Weights of a small transformer language model: MLP 1536 squared ReLU, no biases in attention or MLP.
MLP neurons of a small language model. Each row is named by its layer, matrix (up: input weights; down: output weights) and neuron, and shows model dimensions 0-127. Each number is 128 + 32 x the weight over its row's rms, rounded and kept within 0 to 255.
After each neuron's rows is what it responds to, as a language model described it from the Wikipedia text at the highest values.

L14.up412 [123 194 168 124 121 122 148 145  78 153  88 121 147 142 159 125  59 169  91 134 146 122 115 121 159 187 105 118 126 135  93 200  73  99 144 144 149 161 154  83 122 141 161  87 163  89 148 190 104  89 101 189 138 148 171 149  86 204 132 156 199 111 188  76  90  96 147 108 109 158 132 144 142 123 114 109 169 154 116 140 164 114 122 167  92 121  88 159 193 180 156 141 183  75  36 109 104 101  96 126  90 127 132 144  80 135 107 114 116 105 133 186 163 122 136 107 106 104 127 116 149 133  26 151 176 122 117 137]
L14.down412 [ 88 117 100  58  95 104 127 144  76 104 132 164 165  88 160 103  95 105 133 175  73 129 170 109 144 111 131 142 122  96 105 143 181 125 148 116 106 142 162 160 156  53 165 110 127 132 163 103 152 138 126 102  61 114 165 148 117 157 121 119  90 168 117 121 160 142  95 107  95 111 103  94 159 104 111 120 139 132 127 100 148  89 128  97 138 140  25 186 134 114 132 110 106 137 148 118 109 190 100 143  83 118 125 122  92 110 172  96  89 170 128 196 125 200  84 134 138 103 113 145  69 137 153 154 155 103  83 134]
Interior word-piece tokens inside longer words and names that the next piece completes, such as Can-yo-n, or-pha-ns, Don-ova-n, card-amo-m.

L14.up33 [145 103  79 119 114 130  79 129  98 158 128 205 103 128 202  87 112 106  94 114 108 165 201 131 146 173 119   0  85 126 138 130 131 113 119 168 178 118 125 158 105 139 134 136 220 121  48 154 132 127 150 131 140  97 123  92 142 128 148 117 131 159 148 106 144  91 102 158  62 159 169 114 178 116 144 104 115 103 134 114 125 111 149 115 120 139 153 125 162 142 137  60 138 156  47 122 136 130 157 159 118 170 136 182  77 180 154 160 115 114 120 122 169 123 127 200 169 125  86  91 214  80 107 115 168 119 142 128]
L14.down33 [153 136 117  87 124 135 145 172 122 163 124  93  84 219 156 128 103  71  96 157 100  69  88 152 127 140 133 138 169  94 131 115 103 110 125  56 141  89 142 101 127 179 101 139  99 121  83 110 148 163 137 239 128 125  91  90 151 127 127  87 115 140  93 155 132  88 130 133  85 114 153 133 132 164 151 157  83  98  99  79 126 150 133  88 156 182 145 137 105 141 153 133 127 113  84 152  52 174 145  80  70 120 121 149  63 166 156  76 164 170  83 121 112  76 154  60 115 137  72 111 133 133  95 110 149 146 150  96]
Middle word-piece fragments, often consonant clusters like nt, ss, nn, tt, inside split names and rare words: Ubu-nt-u, Fo-nt-eyn, t-unn-els.

L12.up865 [161 154 125 132 146  97 133 117 121  80  95 111  97 165 160  95 118 124 108 197 167 139 108 125 172 174 118 154  93 164 141 241 123 135 156 145 150  93 182  82 128 111 152 124 147  59 142 159  93  68 147 103 145 146 141 141  83 157  56 168 121 138 186 155 114 119 115 144  96 140 210 147 141  50 135 137 127 206 133 118 100 110 105 125  94 128 155 177 104 137 179  92 193  51 155 113 149  60 122 147  88 102 113  83  79 160 108 122 137 152 116 137 149 151 125 155 119 121  95 183 138 130  67 155 138  60  19 121]
L12.down865 [141 150 133 172 164 126 140 151 106  60 163 119  73 134  95  89 119 137 112 167 156 161 124 111 156 192 122 159 157  83 115 215 111 184 120 125 129 140 167 104  94 163 147  98 140 154 102 146 139 123 121 191 151 153 141 149 145 165  79 143 108 115  89 145 101 151  81 121  94 109 165 168 148  91 105 124 139 168  87 107 131 106 178  94 133 119 156 115 154 121  95 203 131 129 164 159 100 125 119 153 142  93 112 118  75 126 142 142 147 114  52 134 173 195 155 132 113 118  78 163 103 128 169  23 156  96 141 156]
Predictable middle or final word pieces that complete multi-token proper names, such as Canberra, Amnesty, Winnipeg, or the "Census" in United States Census.

L12.up1369 [174 131 123  73 115  84 116 140 122 145 102 106 142 119 121  92  84 155  84 121 129 115 127 118 114 114  75  95 113 121 116 125 117 113 102 107 138  97 107 177  86 182 165  44  91  69 131 125 181  91 121 140 164  74 135 117 128 130 155 116 123 154 200  81 100 109 100 148 150 143 142 140  98  84 136 145 114 104 115 155 147 158 117 143  60 147 137 164 153 137 149 121 111 127 152  93 141 119 198 158 187  86 168 126 104 110 141 113 134  95  78 105 142 121 130 117  80  84 168 123 118  84 175 148 172 126 140 130]
L12.down1369 [105 135 135 112 125 180 104 188 113 208 113 117 164 170 130  72 109 121  72 111 118 137 206  75 154 104  82 181 111 119  79 118 131 188  88  76 176 117  74 178 125 121 121 103 152 141 143 179 170  90 133 142 183  93 136 131 130 172 133 124 138 123 135  99  85 118 164 125 127 145  65 177 150 166 183 155 137  97 121 135 164 112 145  76 100 162 157 173 148 123 116 156 112  84 185  78 100  99 143 118 169 185 160 129 154 129 163 121 124 129  87  89 118 115 166 180  60 127 162 112 137 138 127 136 105 101 158 145]
Final token of a short label, grade, or heading right before a table pipe, heading marker, or line break, e.g. II in a table cell, Group A, Personal details.

L12.up804 [ 89  83  60 134  99 143 129 144 109 169  71 203 109 157 121 126  79 161 101 149  95 158 165 138 206 112 175  99  97 149 173 177 104 138 122 102 134  98 150  84 116  84 145  81 151 139 152 141  98  90  85  66 129 100 141 135  91  73 134 150  85  71 143 110 121  96 184  99 114 224 151  66 156  55 111 126 156 145 128 108 123  86 107 148 126 136  89 128 102 150 170  95 122 122  99 149 194 105 163 121 135 132 107 182 157 107 113 139 157 132 119 107 134 114  91 153 140 167 105  96 179 109 119 138  83 126 134 171]
L12.down804 [ 86 110 107 135  83 140 135 140 109 165 100 189 112 129 106 152 139 138 121 131 144 139  90 107 101 104  99 118 105 143 173 172 175 153 131  80  76 107 150 104 114  86 119 115 103 134 128  94 130 133 127 113 112 131 143 100 106 112 145  91 149  86 149 119  73 169 146 157 156 155 108  78 103 113 109 135 134 141 143 107 132 137 138 156 156 130 164  90 145 160  96 145 110  81  92 116 129 136 183 154 194  89 125 106 108 143 140 172 160 106  71 141 145 131 128 138 105 148 129 102  92 143 105  89 123 163 255 145]
First word-pieces of multi-piece names (App in Appeals, Ib in Ibadan, Water in Waterville), possessive apostrophes after names, and 19 opening year ranges.

L7.up731 [188 138 117  95 121  84 109 145 124 112  98 110 101 151 154  96 154 164  79 101 133 138  98  60 120 138 130 105 138 158 147 153 138 124 131 144 189 168 118 167 115  81 141  89  96 111 123 102  90  84 148 184 150 160 138 114 150  84  89 123 163  75 119 130 132 161 124 147  75 137 115  85  67  95 179 112 207 114 138 169 146 159  80 128 154 141 106  89 135 140 164 127 125  30  80 109 116 152 182 154 163 158 121  78 109 118 147 144 178 119  84 197  87 102 129  82 137 109 161  75 140 111 121 133 152 132 191 201]
L7.down731 [154 123 149 123 128 141  24  93 182 144 135 116 129  88  91 156 156 126 142  91 141 122 158 141  81 133  92 145 114 104 137 105 135 138 126 189 127 134  67 111 120 121 110 121 130 140 145 118 125 137 119 118 170 145 138 132 142 160 191 164  81 161 176 110 149 137 123 175 146 166 111 189 165 179 145 141 142 112 161 143 127 150 153 141 130 108 124 129 104 144 165 175  99 134 172 154 119 144 100 164 110 181 109 197 121 148 209 133 107 110 161 145 124 162 173  96 143 149 172 155 159 161 151  88 139 108 137 114]
The final token of a multi-word proper name or quoted term, especially sports leagues and divisions like Serie A, Europa Conference League, triple A, and closing quote marks.

L12.up1056 [122 186 132  97 138 103 137 195 114 123 108 109 166 125 135 157 108 132 152 145 112  72 128 142 126  58 127 146 128 100 135 118  68 161 154 152 160  94 161 155  92 155 135 153 113 114 104 132  94 130 152 102 128 123 114 169 141  99 102  80 158 171 114  71 171  59  95 172 141 141 109 130 158 122 100 122  95 186 106 147 142 157 125 114 122 141 126 113 133  81  93 145 191  61 121 192 179 155 157 102 136 116 134 103 101 104 124 113 122  95 121 132 161 126 144 179 172  91  58  40 137 100 199 108 112 114 112 173]
L12.down1056 [100 125 215  67 116 113 139 141  83 140 143 114 100 125 104 186 180 122 169 127 103 112 112 168  60 117  85 108 124 140 148  73 111 105 127 120 134 108 186  77 145 123 110 129 108  81 186 107 138 187 137 147 116  94  89  74 157 123 149 129 136 116  92 118 118 107 218 115 134 164 111  91 130 151  59 126 119 124  55 115 139 160 108  84 185 123 127 186 160 127 142 133  99 115 124 149 153 179  94 134 108 119 126  90 166  97 134 111 183 142 155 148  90 109 128 172 153 133 135 109 134  82 109 127 120 142 134 127]
Last token before a creative work's title, such as genre nouns (film, series, novel, album, release), possessive 's, or table/list separators.

L12.up1289 [ 97 111 133 152  93  58 150 155 100  89 117 181 133 117 130  48  68 174 134 167 100 108  99 118 121 123 133 164  88  87  93 143 131 105 131 142 165 169 158 131 143 111 130  96 139  57 125  96  70 164 120 115 200 125 108 186 164 103 154 161 176 185  89 100  87 158 150 165  64 163 134  95 122 193  82 124 103 155 128 130 130  91 150 152 102 137  98  99 124 165 127  94 150 114  80 111 120 107 122 157 198 117 175 129 145 132 122 154 205 103 120 167 164  77 118 114  80 143 112 101 134 104  96 108 136 116 136 104]
L12.down1289 [184 123 172  94  98 150 111 140 126 102 187  97 106 149 158 162 133 116 112 134 122 138 158 133 132 192  78 140  49 136 129 106 168  74 120 137  92 167 134 156 112 131  21  94 119 120 132 142 160 103  82 129 112 158 141  85 176 196 128 132 168 188 109 159  82 124 147 116 147 114 106 167 108 136 149 154 177 131 145 133 149  84 129  96 101 108 145 140 164 135 122 159 153 162  78 154 156 138  98 108  91 145 167 128 126 135 151 126 168 119 116 131 114 122  91  90  87 147 115  98 119 119 116 111 150 129 114 118]
Word-piece fragments in the middle of a split proper name, often "ed", as in Wi-ed-en, Le-ed-s, Bi-ed-ermann; also some punctuation inside numbers or ranges.

L14.up527 [183 164 131  55 130  75  96 157 114  70 110 117 148 134 171  98 103 147  76  55  98 169 149  90 118 106 142 119 119 154 112 145 146 162 151 170 168 169 122 179  26 181 142 125 110 113  91 137 173  91 128 141 127 114  81 155 157 115  71 119 124 107 175  84 129 196 136 176 152 133 160 141  26 111 160 137 111  71 119 104 122 178  89 167  64 126 130 165 169 109 114 140 171  62  84 167 120 159 175 170 169 113 170 111  78 113 163  67 154  99 157 120 116  93 116 120 161 123 136 116 194 148 138 171 100  98 175 127]
L14.down527 [147 152 132  82  85 160 153 116 153 110 116 125 137 161 123 116 115 147  65 100  63 145 174 112 112  89 148 142 142  97 146 107 135 105 159  97 185 190 106  95 130 161 193  72 150 218 109 118 114 125 178 100 166 122 103 179  82 121 139  60  74 142  52 145 166 121 119 150 180  73 112 178 117 153 145 194 157 146  96 133 147 154 145 103  98 120 122 112  61 101 136 143 115 147 133 144 130 178 133 156 130 185 110  88 175 141 167  92 141 167 159 110 140 106 173 125 152 155 126 186 210 147 177 141 102 147 183 161]
Letters, numerals or words that complete a sports division, group or round name, mainly in headings and tables, like Group A, Serie B, League One; also District 1, Route 9, Club career.

L7.up1456 [155 163 109 110 100  97 196 143 108 133 110 122 182 112  85 145 139 111  77  96 108  98 145  81 149 163  99  68 184 142 142 145 187 105 163 153 210 104 138 109 156  81 103  96 112 124  46 150 114 129 144 111 165 100 180 142 158 108 139  98  75  89 141 132  80  95 157 117 128 156 106 133 172 173  85 115 148 144 161 143 107  80 125 109 100 164 134 131 153 134 197  55 164 148 150 146 144  59 171 123  91 106 160  70 102 179 150 129 128 123  97 112 135 110 132 162  90  95 121 109 144 157 116  93  70 133 169 124]
L7.down1456 [ 90 144 101 211  64 157 132 131 112 183 139  45 107 106 103 158 138 118 143 166 108  97 134 108 149 113 126 214  65 117 146  80 179  85 149  79 128 120  95 102 163 120 102 150 135 165 171 163 140 167 134 136 141  78 100 122 118 146 149  95  96 121 166 159 142 163 173 134  84 117 143 111  56 151 106 152  94 148 116 138 186 117 146 165 122 107 105 109 170 154 122  88  93 134 144 113 126  90 159 159 135  96 137 174  72  99 137 101 126 154 191 106  69 141 119 162 134 100 140  60 140 141 117  96 142 163 168 161]
Short inner pieces of words split into several tokens, often vowel clusters in rare words or names, such as coll-ea-gues, Rel-oa-ded, Or-yo-l.

L12.up1089 [154 100 105 138 135 107 171 170 109  98 107  96 135  95 148 124 140 126  99 120 115  78 211 158 142 133 118 145 123 106  60 134 132 194  77 108 174  97 174 152  82 116 132 120 177  94 123 143  88 125 131 122 120 142 140 130 125 154 108 114 182 123 143 107 117 163 137 166 163 193 107 130 137 122 103  97 148 116 123 117 155 106 162 154 112 136 173 154 205 173 119 117  86 144 180 145 104 139  73 127 100 125  88 163 122 189 137 131 108  90  66 129 192 117 182 119 100 183 134 140 182  96  94 154 108  66  67 143]
L12.down1089 [121  72 126 168 168  66 143 167 100  87 145 115 141 113 132 112 129 174 153  77 125 110 132  67 100 142 132 171  59 119 150 125 163 145 120 162 104 133 120  71  92 111 115 133 121 123 188  86 151 157 114 103 119 202 136 136 136 125 126 162 130 110 142  94 109  82 130 153  96 143 118  90 114  97 140 136 168 157 106 156 132 170 130  98 136 170 107 125 152 178 147 146 127 117 145 136 137 215 129 150 152 142 128 180 156 136 122 131 122 137 158 138 157 140 146 139 141 156 169 117 177 173 179 156 156 110  89 119]
The second word piece after a split-off "or", mostly "th" in ortholog, orthography, orthopedic, plus "/" in and/or and orientation; weaker on other mid-word pieces.

L14.up1202 [ 90 161 135 102 102 131 165 133 104 132 148  59 126 135 145 135 126  96 103 106 129 142 145 147 105 115  64 147 140 122 132 183  83 106 125 123 179 146 126 161  96 121 103  61  96  78 148 168 107  48 152 122 161 111 140  84  66  89 159 130 104 207 144 112 104 114 152 118 152 154 116 107 102 109 126  59 140 187 112  94 143  95 163 126  69 129 158 133 169 185 138 143 102 121 109 132 103 166 167 124  97 115 113 129 113 137 122 152 158 101 104 164 141 161 112  99  81  92 169  47  96 115  69 151 122 114 156 141]
L14.down1202 [104 150 129 172  34  98 161 135 126  86 118  91  95 136 128 128 100 126 140 135 116 212 149  79 101 138 123 164 150 112 120 132 126 179 185  75 139 100 134 139 220 205 116 145 130 110 113 111 158 133  73 128 138 120 118 118 151 157 169 117 100 166 128 151  88 137  64 114 122 149  84 124 106  96  96 110 165 113 144 113 158 174  85 155 129 168 135 132  79 177  84 117  57  80  97  94  96 147  69 113  93 169 135  95 126 148 153 115  60 102 119 104 177 101 149 164 166 129 158  78  70 142 122 140 159 140 139 128]
Middle pieces of words split into several tokens, often names or foreign or Latinate words, e.g. una-ni-mous, qu-ant-um, Ph-ili-ppines, om-ni-bus.

L7.up435 [ 98 108  94  99  76 146 131 151 123 129 106  91 128 114 174 128 127 126 118 124 156  92 115 151 159 144 107 140  67 127 145 162  99 169 115 145 111 180 159 165 119 150 167 124 126 152 130 180 128 118 153 148 156 138 108 175  82 190 151  57 194  84 126 120 138 143 131 186 178 144  68 135 105 154 130  79 136 135  83 155 154  92 103 163  83  96 135 118 135 109 122  87 132 104 110  76 103 118  87 124 119 100 122 121 138 136 166  93 133 126  60  93 177 144 112 140 132 138 132 143 156 119 114 142 145  76 129 173]
L7.down435 [132  69 119  92 156 115  89  99  97 135 136 149 125 145 178 105 150 108 197  83 126 175 122 158 135 132 164 118 129 163 160  56 134 130 206 142 152 204 143 201 138 177 142  95 127 127 137 118  86 173 155 134 135 104 120 141 180 160 178 118  94 109 101  96 116  91 179 119  99 134 106 171 122  95 171 112 110 177 162 107  90 110 186  37 162 110 146 151 180 116 128 194 158  42 136 112 111 132  98 167  79 145 140 111  90 158 175  91 101 139 127  77  96 138 136 126 156 150 168  55 137 124 140 167 164 125 109 169]
Mid-word subword fragments inside names and words (T-ita-nic, D-ina-mo, inev-ita-ble), plus standalone two-digit numbers in dates or counts (born 23, On 30).

L12.up579 [137 132 161 166 157 128  92  98  75 110 140 144 139 126 134 139 127 177 155 138  71 163 172 139  96 145 103  70 122 141 106 155 118 149 217 183 108 114 122 107 190 101 135 136 129 151 114 125 176 107 121 124  99 152 113  78 146 149 133 129 145  98  93 142 121 148 125 129 163 105 178 106  67 111  72 123 107  88 116 143 121 188 115 162  69 119  88 104 123 160 137  92 129 110  87 158 134 110 138 121 130 147 160 154 109 173 145 126 106 132  85 131 107 175 133 119 180 154 173 117 179  36  85 116 140 107 113  87]
L12.down579 [104 126  94  84 100 160 100 153 120 127 130 123 102 124 109 146  86 188 127 159 107 105 165  67 108  88 180 151 142 118 136 149 136 160 107 132 117 136 110 165  96  97  86  49 138 140  92 175 160 110 132 153 154  76 106 190 133 101  88 125 198 143  99 145  72 150  99 136 154 101  75 165 141 109 149  69 135 178 182  96 140 140 139 119 136 113  79 148 102  90 130 154 136 152 100 168 129  64 151 143 160 136 148 130  89 102 129 108  46 180 100  90 142 132 175  96 151 138 101  94 161 134 123 147 171  63 140 153]
Second or later word pieces inside personal names, mostly first names in rosters and sports tables, e.g. Giuse-pp-e, Cla-udi-a, Serge-y, Rob-bie.

L14.up867 [ 90  99  93 102 125  88 119 121 100 131  86 103 171 197  90 131  81 130  97 154 104  47 188 108 205  72 175 146 112 164 117 165 154 138 126 108 113 106 132 165 173  99 138  75  86 101 151 101 139 157  96 132 104  98 211 181  83 147 114  58 111 167 104 121 160  75 154 105 113 178 175 150 109  80  79 145  67 175 173 133 153  97 175 162 133 123 113 154 155 115 125 151  78 164 138  96 185 119 133 123 174 211 100 150 128 134 117 113 193  78 165 121 155  79 115 146 107 157 144  71 156 114 124 139 108  73 129 102]
L14.down867 [156 155 116  90 113 155 120  74 128 107 136  87 165 153 142 125 141 142 132 141 158  84  78 137 126 133 167  80  60 187  73 163 145 111 168 170 163 196 138 184 157  72 122 150 141 130 141 142 146 131 198 139 138  91 134 117 110 109 126  66 170 122  80  87 207 156 142 125  98  91 135 174 167  45  85  86 117 100  99 136 154 161 118 155  77 140 114  92 206  89  64 136 177 148 114 134 172 145 161 142 113 160 106 155 161  61  76 171 113 146 169 120 131 180 117  85 196  78 160  91  98  86 131 131 143 136 126 151]
Decimal points in decimal-degree coordinates (53.84064, 5.811978), plus pipes, commas and year digits in tables, number lists and date ranges (1750–1753).

L7.up1291 [164 128 124 143 133 101 218 142 125  97  90 139 139  99  96 112 148 215  84 153  68 106 127 112 108 180 233 115 127 104 129  96 170 145 167 113 125 203 139  64 125 141 103 143  83 135 146 117 173 151 145 161 221 156 118 109 109 127 134  91 139 117 104 153 114 154 153 122 169 168 117  45 114  50  80 122 121  79 123 134 167 115 118 148 111 148  65 151 159 120 117  85  73 167  74 149 146 142  95  94 153 157 119  99 114 135 107 126 185 126 157 136  85 111 137 158 141 132 158 127 139 102  80 194 155 147 115 110]
L7.down1291 [ 76 121 108 140 100 134 118 121 132 177 126  85  93 136 128 134 115 142 147 128 148 194 131  90  83 155  54 180 187  82 103  59 146 156  92  91  62 118  87 122  68 142  85 109 159  99 169 144 134  59 102 156 184  50 164 135 172 147 153  98 127 132 104 111 134 130 148 133 158 156 115 155 131 160 160  87 132 149  88 149 117 121 132 173 173 125  83 115 138 139 149  96 147 167 145 152 103 121  70  40 149 151 129  65 117  64  91 129 182 163 131 159 126 165 222 128 111 101 127 124 114 167  99 113 135 137 144 130]
Tokens partway through a proper name before its end, such as of in University of Vermont, final pieces of first names (Sergi-o, Enric-o), and initial periods (J.D.).

L14.up1265 [ 75 183 155 135 165  91 139 129 117  84  94 158 136  64 131 177 131  74 131 114 172  89 139 140 142 163 141 118 141 153 107 109 125 134  71  97 114 155 213  36 122 116 132 118 106 112 132 147 132  98 147 114 130 195 187 146 117 118 146 125 102 140  74 157 148 100 151 149  98 142 128 128 146 153 150 149 122 158 146  74  80 148 107 137  77 141 102 102 151 162 174 109 152 152  99 156 157 139 167 119 125 158 130  90 112 131 136 210 149  71  75 127  84 108 169 143 134  99 128  80  75 102 138 129  92 103 158 173]
L14.down1265 [141 100 117  83  46  66 153 154 129 121 121  43 105 140 132 137 135 180 137  94 151 216 174  91 127 203 148 180 149 144  88 116 143 114 113  96 133 146 100  59  67 147 167 108  94 106 165 105 168 124 151  95 106 164 222 166 139 148 116 101 112  99 151 131 108 136 201 132 143 180 125  84 137 164 155  87 144  69 155 150  85 129 108 137 125 130  83 111 184 148 174 135 144 131 123  80 123  87 149  92 157 168 106 176 178 133 114 140 142 149 133 159  98 138  77 126 147 146 123  65 161  99 152  98 148 139 131 132]
Hyphens right after a prefix in compounds such as Vice-Admiral, co-chairs, cross-border, plus pipes and dashes in table headers and mid-word pieces of long names.

L12.up345 [130 143 123 112 136 159 103 175  91  93 115 129 173  94  77 163  96 162  85 133  96  92 143  98 107 155 181 100 109 156 119 141 114 135 161 160 178 165 205  76 107  71  74 159  81 112  82  98 103 135 149 131 133 129 180 138  95 107 116 132 126 114 136 109  97 117 143 197 123 205 140  81 141 195 115  89 158 129 157 116 109 138 121 160 129 146 100 122  78 105 198 106 106  86  90 120 104 124 128  97  93 126  88 125 154 135 127 103 101 109 113 136 152 107 148 179  92  90 183 152 131 147 108 127 170  68 152  88]
L12.down345 [208  95  90 154 116 144 113 131 115 133 162 131 134 107 177  72 141  99 159 170 172 121  76 154 147 149 132  89 130 138 117  98 110 163 198 132 131 124 186 113  95 165 102 152 169 148 113 154 133  99 139 105  76 109  89 185 160 128 138 169  79 181 120 162 119  96 112 122 139 138 110 104 113 115 123 151  87 116 163 135  89  32 148 152 103 114 106 142 128 135 110 134  90 108 175  87 188 210 148 134 165 110 120 114  92 113 127 183 119 110 131 117  90 148 131 151 116 123 145 142 156 138 107 146 137 116 143 158]
Word pieces that continue a word begun by a short fragment like co, so or Co (co-usin, co-ffin, so-phomore), plus hyphens inside compounds.

L7.up850 [116 133 132 109  83  98 107 165 119  79 128 174 153  91 106  66 105 146 123 161 136 102 128 179 136 168 179 149  88 114 132 140 120 114 118 122 130 106 137 125  93  75  53 110 132  65 112 173 114  92  80  97 115 179 140 183 128  89  51 149 169 141  71  99  92 163 130 171 121 124 100 101 172  90 165  48 133 147 126 121 151 121 124 193  99 128  48 132 147 147 139  89 154 130  66  75 168 113 106 193 151 118 110 174 189 178  75 123 151 131 123 115 106 109 148 142 153 141 147 149 163 105 124 127 173  98  68  99]
L7.down850 [139 142 149 109 179 144 150 120 154  92 173 114 161 143  71 103 132 122 166 126 151  67 141 168 218  82 119 184  95 138 178  62  90  32 148  84 162 117  65 122  99  89 135 190 148 127 150 123  86 100  36 153  67 164 135 109 114 121 195 165 124  74 122 123 153 127 197  78 138 143 164 149 118 180 138 157 138 154 130 109 118 108 152 118 129 169  97 156 162 115 152 113 166 142 173 100 111 119 103 135 204 101 156 154 142 145 184 129  91  83 143 123 136 167 145 125  76  90 152 157 120 128 106  92 132  95 140 107]
Word-completing fragments, mostly the -ing suffix on split words (Preced-ing, Mean-ing, Rat-ing), often in tables, plus month names and name fragments.

L14.up499 [107  82 169  86 132  93 118 132 132 140 150 175 166 178 148 164 143 120 151 167  59 134 120 140  99 126 106 137 139 110  95 116 117 128 118 127 161  66 174 148 120 172 107  79  85 116 109  77 151 154  75 166 171 107 129 202  94 115 139 137  78 112 122 155 160  48 109  78 133 139 124  74 179 177  80  72 106 130  99 146 164 131 139  99 186 125 104 159 125 109 153  84  95 154  82  87 152  99 132 161 131 111 117 137 181 107  77  95 215 143 152 149 126 103 124 156 135 123 152 147 141  99 163 139 114 103 137 102]
L14.down499 [169  95 207 179  69 165 151 142  96 121 135 127 158 113 144 166 145 115 142 103 105 106 157 127  93 164 168 105  82 193  91 124  50 146 161 134 137 133 190 160 118 135 180 160 166 151 137 138  97  95 113 118 138 155 103 124 178 185 109 107 142 194  67 116 186 156 100 102 167 130 150  84 134  92 149 160 115 128 101 173 158 150 167 114 174 131 154 212 191 169 136 177 122 123 135 101 155 203 131 108 127 117  78  99 101 142 166  98  74 114 133 131  94 119  91 118 135 117 166 120 124  72 107 128 108 144 127 101]
Category nouns right before a proper name or title is given, e.g. title, book, novel, province, genera, plus list commas and separators.

L14.up230 [132 181 134  94 107 148 114 132 113 124 125 145 130 119 117 126 157 114 151 138  51 111 115  86 167 168 109 136  75 150  75 169 155  78 126 102 103 161 123 108 149 142 117  85  95 113 105 172 126 107 115 134 148 126 142  80  62  83  98 130 136  52 149 152 144 124  91 125 145 127 130 113 124 123 114 153  95 157 156 136 125 110 129 134 151 147 138 128 158  81 165  60 124  90 166 107 116  26 136 141 131 138 130  95 137 206 149 135 137 129 108 124 172 118 143 111  54 134 123 167 120 106 162 167  96 147  96 128]
L14.down230 [ 95 148  50 145 191 154  92 130 130 120 113 107  83 133  86 174 132 149 178  83  58 105 143 139 153 158 183 137 128 119 135  76 100 112 113 136 177 201 106  99 128 156  95 157 177 125 105 124 138 123 100 156 161 167  89 120  84  66  76  83 120  93 140 153 186 180 109 111 131  89  66  93 101 108 131 113 136 120 103 118 147 116 168 107 172 106 145 138 117 153 119 127  97 108 171 158 123 180 124 130 151 126  68 207 151  85 131 143 157 152 110 121 116 149 137  79 144 112 134  98 138 137 188 109 113 159 180 147]
Final word pieces that complete a split proper name, often French or hyphenated, in lists and tables (Jean-Christoph-e, Pierre-Mathie-u, al-D-in), plus closing parentheses.